config.toml
d_mlp = 1024
vocab_size = 2048
activation = "tanh_gelu"
positions = "learned"
init_std_up = 0.0255
lr = 0.00168
dataset = "wikipedia_en"
MLP neurons of a small language model. Each row is named by its layer, matrix (up: input weights; down: output weights) and neuron, and shows model dimensions 64-191. Each number is 500 + 25 x the weight over its row's rms, rounded and kept within 0 to 999. Numbers have three digits each.
After each neuron's rows, "fires after" lists the tokens most often just before its 100 highest values on Wikipedia text that the model never trained on.

L3.up428:467517518525483475454537477474515490471516482519515487489531497519503509519465512489462500534525483514497485480497520476488536515503505485531514499519514496474528487464479486530510473514519527506509530503532469531483489478488510459495504530560537491513459477509467532520523526499538480456491475515483521483546476517512475497495514515464506565516500487516480488491526489524482484538461
L3.down428:495469533457485492488440488492498514469488487522499503478528518504426559515503541461499502520496521504493524498463496481533530531467509478494462455503511510530464522503521494524527499510503485530540492497542488520543458535556486487474511487546480463477455514536481479536496504484515538522507502475493528514456470478498526515514441518511475472493499522511463497492510487521546498502518
fires after: " C", " c", " co", " U", " in"

L5.up598:507497489491481490480468478531513498504450514497486480494514502449474473520492529521505528485486485540500484507487546471518505508472509514471483513462519484482544494517486483511487469468451538526510465490521499497463473505519478509445508518522468510462467525495485465527494470540501510503460513513508481432503511505510521506482491503497486504464516491500475480512515491541494586494484
L5.down598:440493472452502495511471495552507495511512518495514485554480499491538518548524478523501476511520527483528557495484443519499476523546559515510489491529494501492553474493501505524482479508492521502514498492525479461523465521472498496504492519520462495508489495486515508497494466472532510480484466490496487523498482490480550509481513485471533506472501540484519522467466537492544480497531
fires after: " |", " (", " the", ";", " and"

L5.up26:538499477528510498518491483522448521506535477500503483503487486521483513502502535508531501451539522501464482439511506485507490519533479513520507517467526494472525480490514528496489527514502523472524453551480498467539492480486542481539496519521515522501518481436476518486488486508515529462509543529561474500488471475500479517493483511510482500523488509538545531422482504469526501516529
L5.down26:464540498518496468489546513520488493492476465490492482467512525500529507494492491498483517525513467476536559524476542530497478466534506504466494462523510538526485544531477471458513475474533507559552505500508497499466565541505545482468523491502487504528486470462516487521523476507498492532504479501504502465500502511471474475483481477499467502519536510476507511496490536475522481477504
fires after: " ", "ing", " to", " and"

L5.up640:467507490559502495529524472508460460519533477504507480480523509495491495470503518474487523467480476466464527469527504532556577484495484494461525517484474523502483497525516526490494537470506511485505516503478523473493506513477486532530509536530501501492534502512510495476497451494529488490511524488499509530446504518485489507519504529527506503454476505453533495521530511518477486485532
L5.down640:533523528516550498493499522492502512544524476557493503502518487473502515463497505479584452459544528523480516533494520497494467544488510509477489477552493438483488506507508484500513510534524480485503526562530470481518548517539525518545506499491476510518517479514526472525480519511514539510477498505509484494515512501507498471466471472490501475451550520523496485522516501512544493469455
fires after: "en", "n", "-", "la", "le"

L3.up852:515493514459510507513510514485491495529495462534504498492474491508496520524476519542460530508507503479534534499521457477509476512496537504528455503487480481516493529532470496459490467504497545494522515502467530476489469496483537556469461520515484496516541481521471550485461524473520508481521494467547491465479530468500515539514518461537528525487519492514427520470480489513513568496522
L3.down852:484528462484506482521490514476470509498525522505453489531507441496530484518492537491522523520526458525530546521522508487466522519570473475500546510495503501478511499507507532526509516501468480522482500511515515517472518534517519478494511477525532522541458463490514493495483488479480468485528503509499523473491454464481502505467480508471471471510466464544501505507459482485464484486503
fires after: " ", " p"

L3.up406:528510499468475546462498437524489495522518512456538488516467478531507490534549468505492482480499545514525474533446504511474514502471511442456474505506556524519498442497488512543473505495463500479482519521438518460498522496515496556513532497530504500542498477499508485533486521514535487462504436509527546483531505524476481494486493508522494527478535524476469471472501504513503508493499
L3.down406:448488504480533463447542549534478527463492482514526534483469479509520473525479533537481499514462514493493498500529514510511533495500509516515465490504493487481532445507494532544521514492561515524463499482526503535511503506485490498461479490506520510493504469503473455552497475502438488492487501503546442499496525502485499489519544437470475512475526513515551491502484499476502502532550
fires after: " W", " w", "W", " co", " who"

L3.up932:526530472478471427471499500487476491483506546495484478480517471490484482456482456497504492536511491483513536535496473497523491527493530518530492512544464485497465504467485504510504477471489521469525529496528448475488520482488515510547494561526495530485526531518503502509563538493526482492461508502530453510503527476469547525523515526511482525473490523518501531490477486503499504468498
L3.down932:479545497443479526510525500486509454530485494490505471500474479535574554484461495495463508524484505493522463529462520493500502475512542530500555493516478513515509536534472486505525490575505504475509473536495534499476495532481486483541525519490502484496490512482519473508479492481503469489478523502505487530516512471458544518479501509523500501499480527511535535499515535501490480493483
fires after: " ", "e", " St", " the", "ing", " Da"

L3.up180:507476533463413479495482521522487464502514448493470542452484514562484461487513490570470540535471469472513516516484513482512508469477473508468498482519484502497494512512508519517535503485517451515444503526523540544514529524462477534513495484462490506526502533493488557520468465462491471499547532494485462477484513526497522506466488476468543489487518503499478512494505510464472502467530
L3.down180:494461498532528495497508476469481469441465562504450503489520499497545479523500499496550475504457472462542529475530487458509538481550516491517477492487504496494476532488488522502506521524461483484501476499494499500496467506542469517471524436518528470470517457502492479496502494505476501522523539538492498538474464472527501517518498452480463508475528541561469510510490490503510479509524
fires after: " ", "-", " P", " p", " un"

L3.up465:529447511515504480481466521499514441549522519515525469536534454531527481493491536495465487492485510488492514493518491500527495552469527507480491493515442499484448456501462507457507507490521511540561503492519481473504507524552481538492521517482522499431480532503555463457512527539537516476495536508528441502525471509507492545511480475508490497529482482504485499496522494497504506479525
L3.down465:474520511453505530506508536504508543469506472547490533528469498511530515518497512444489529469487495513498531505533488511477540494556478493532465566515486487478497532521443522528517482531486532449534532508523478528486523531486483464532484520511459490481527519486518505478520491453466508457496500532514479518505475466538505492534523524525495536491478507497482530553530492510461532476499
fires after: " T", " ", " St", "t", " st"

L5.up886:502512539551520473500524502487479505486484504466500542490524478484460548486517498467492519528539503458507479515507473519470494501492528525514531512527515508499485542498483493507481464486511548453496475470457515478528475548523534487526451555515505511463492491491502452510529555459561497485540477514494502491531523493494483543544455494489497469500489475502475462511507479513537498496508
L5.down886:494537446517472508491498488498492503491543566483492552483503467529529524484529486515484500472491477525523513474491454487509491497528484509544481505459511485481518466508515480487531496509523408509495503563502513483526550475536482479497526504487506501513471500502481530459495513526517460477479524488495458496514485531517541521469494492530566505481529474500502490530489514456505531481511
fires after: "s", " was", " re", " f"

L5.up397:485454529503549498479519465455452470487521560513493506495492522523499478505515548454487492461504460468507497495482450506484480517481483478491542519507508530486491512497500475509499503488465515463501494510512498499482447523461528467482506549483497506475492492476457502503489493501485479521480529486518494501486495538501471580523468519475464490575466473486504490538491517502505520489479
L5.down397:514485505471482542488511511535517470530530479493456563505488485501511482507451483545425542486457524491506499468494524454460536474491520535532516495488515496482499520485489519482513512504486428518465537496467513508474526513520500495546494458504427503522510545499437521488500471500497499512511447484505470500474506487446521542480516450495524493485472518501515456509471510516470518516484
fires after: "s", " g", " was", "b", " are"

L3.up13:497489508487516507513477531472485492471507504496528489523541514497501507510520493532522484547472487511519461522497526483500507466442506443504493453500476518511522490525505451480552499506506504502470467482484477553506508475498499493455500455481530522501511522494454480483505514506528502500519525539465549441486547519534515483464503522533507486536503511508472515489468484482481507477415
L3.down13:561466526520571495503501503490542505486523480494520505486526556472492526468506540471471459477500470489549484526484498518509498460491519503497492503499458503486508534524533530527488554504551469527485506514480514487523493570487484525498472476464523495494512505495479479474497529478518516522511564530477512432525509487508513488535533452564470500512457530474469507511496495495522498510481
fires after: " R", "S", " L", " M", " E", " J"

L5.up666:530504459490469503489509520476498477435493497519482516468526467525465491503509522513467513496536496515496486514522511524513518541572507519502542498489509506495463504486524508481522500510527478516535463522524548457473471478495478487492484500487505477472524490490497526520496483476538489507496514528525532517517543473482514455508492466521517498486501541534516532525527465507517504523493
L5.down666:474518453513514533510527478510483511503510504493473517527535528508484502501567553509521482512507534456525545543465500504488503485458478529493513504544544497503545474512486559500514485463461495498560496490479546477511480529535531490482521502488517521519506521501516457509550508536492503512543501513504500448477503472515498528511530503491476529560482469498474517515490497486509503502490
fires after: " ", " a"

L3.up114:498528509490506573515518513513506499532459484504508493442472500485477481493500494500487525502512474522520469505497546504469499528499498466496509483473479493524508528461483526532470499487486487465514525538510458562480510509499480505467507508530496499463485498535493549500512486533524508432521482516557516502451524516477484503500478467532524555538519493504457500494534477534499530570478
L3.down114:508489503526510478501500459522535473500507474499510560477458501501496472485536497503477515497540473464558524478502501500525447439520458512550489521508487491495526530487497514514515527439465490486461500510498508489525521523476518559497467534522483482511502524474490472524512470467496479537465474491472488472513505502499474465508482526521497539464485485513490493479489495511545540490495
fires after: " M", " C", " Col", " Ch", "er", " in"

L3.up1006:533513495505487472456515497543501480515500476511485479504490509529472458519498496524502473510557498507497511489509516491560486535486518513528487474476482470496468481479495496503477498461495482511524476511533520529518478456481479482483470501525521525447489487487477470496503517498492528483550474490491490458545474500445531497501503509550497486500508533504434506464507516493512511502440
L3.down1006:511533455526506490525471488468526512470495494497504526496482494513530483457579502493511508529508520532490514539513469514455517508474512475506474485506483531522528526516506511510512491464483518466504494534485512521515520509497496483516491471512501515532521518503479497488563445505504487496468551462544517512479456515502503458497499504473552520520434533427485510505510521518489472454508
fires after: ",", " as", " In", " ", ";", " in"

L3.up863:484452479490457535513518518506482511485494498466505502489529507472479495495562480507525547498516493491517509485477481504565500518505484503500482501544547472509520498537489488525508509487520561515500489546497530488473465537481501500509483541500519516529474505484518541504530509482503498462481523469516534461551505478461496539502478518505505488503502471492512489439466495471511514487498
L3.down863:509539474498510474510519496511501502525524485495506462487531445515494500507500485503482519520513518510490499519522508499504407492545532515503467465544504483523488507531506509502510531451490475489508547565521489465527504516446497501474522498527499495505541513483488481533517520492509468515477461478467481474502527546492443461494495529502479491497516509492452518500512495487472509508497
fires after: " no", " |", "-", " ", "n", " score"

L3.up767:496505491464499513465508469494490465491513494524517514476532483505543515521498484464462504543504507519564455519486498498508507512481441521479474494521490445542527516494531487490495524557487486492491485531564538495513488538506501525541488478521491512461539485528487526514496458540479471457470545487549540496495466478521473487492506535490511527528518458503486500476536457521512538497475
L3.down767:476528500496494501530492485505491492485497509461463428466555516504508471476530529488557525518469492478467456518493508550490496482513444518496443515471491519508500502506540532537452531507507502474501483522531474474468512518500533534463522521501484513481492481500534531465533466517474500472478468472480524484474508495524468536513481495524491456495476499479482509494484490519487469501465
fires after: " the", "n", " The", " B", " "

L3.up446:480490490490536465473468536478452513523527495458526518511526513512519498524508463470521499522541496517468495515524453514513462503506495526511521516495485468495492496462500506530527519525487467485498501566500446489472488494501512494518480518519507533527517487515488477536472503494528486460517531492504505505517471468486514507526511553495516482484505468509500518456554498484590495513532
L3.down446:438479451491514483511505521512504502523518513512472489495539549489453510484514470494566535524505471474503480498510524523514537516467502464477508512494519520480521552487464523461495513509522465507502475529501538511482514534537508514484506493552514500506418524524520505475494508468476483492496492525517495518533438500488500497474470485514509494498583540480480501475494499469493462495483
fires after: " ", ",", " was", " met", ":"

L5.up943:534521545509526467487473534520465476549512498472491471486510493529526456502512491498540532468521499531495499485520498526480475532524459511554502505515492498508471520521508526504475483502508488493503495493496526472468525498477464529525489502517510466500470455499480502490515461477514477519514499530473502465518520493500461471507500495515479482469506488513504503495498488505493556492513
L5.down943:522447485479532498468512539498528511518522499537507520527474488512513490498516525494482476519556536505479510566523523472486523463463532494500560536474512538474514464502510536481470466423498502520508532499505520508543479488510541511505499498479476522521531516503497523470486520542473514478498489479486476535556472498509499480483481476510496494470475500499472465435542497473465481450525
fires after: " ", " pro", " sp", "ed", " mo", "er"

L3.up895:488525536578477518515547512491496512548481482511471473521455544542509519504514501498486486466578511474494506479521492513506496532463506505492548469498520451520527487473494548484530515499486495504501529541532501518483496489498490516518517509533517462492497495498511510477508460507538497471492539494501475444538480504499499472470485453518559482516514467486431497516520483510552507519516
L3.down895:527498499425480487500504527521462490537521494532515530483488502500482509492521514508536504506484484493486499490484481477564497550515525488510533480509466517434521511477496492493519501459483491485527517501485479474491501471487468480513527457475497516519496498506491504507498481529507493543502511526479510451508524474464495507481499545466470499482462523498462503474523515469482497502535
fires after: " C", "ju", " G", " c", " Ch", " mi"

L3.up928:550486462501512504501439496473544523476489505503488519484522498513537487499483535495495487516466443496493519505518466476506533512531487479518522474530516525503485540477505471522464498459509526499473482483491493561527492489446482546515483466502478512518477459481487520490476507468508526468532490537493516508497517528523481503494508518465488504528533505498458518511522488488448496520487
L3.down928:479522547464497483515516493484548497483546461523525521548471560489459524547508488480504475475549496480508496532512464494532450501492514519530498508472499485503504529500495513480508503489500513505445535472470512534507531490503548517548483514557556532497512460524475534522491490489465421498496532505538516464484553538509450506465526505498560514497492436490485449462481483482492545505513
fires after: " J", " Har", " R", "J", " Jo", "en"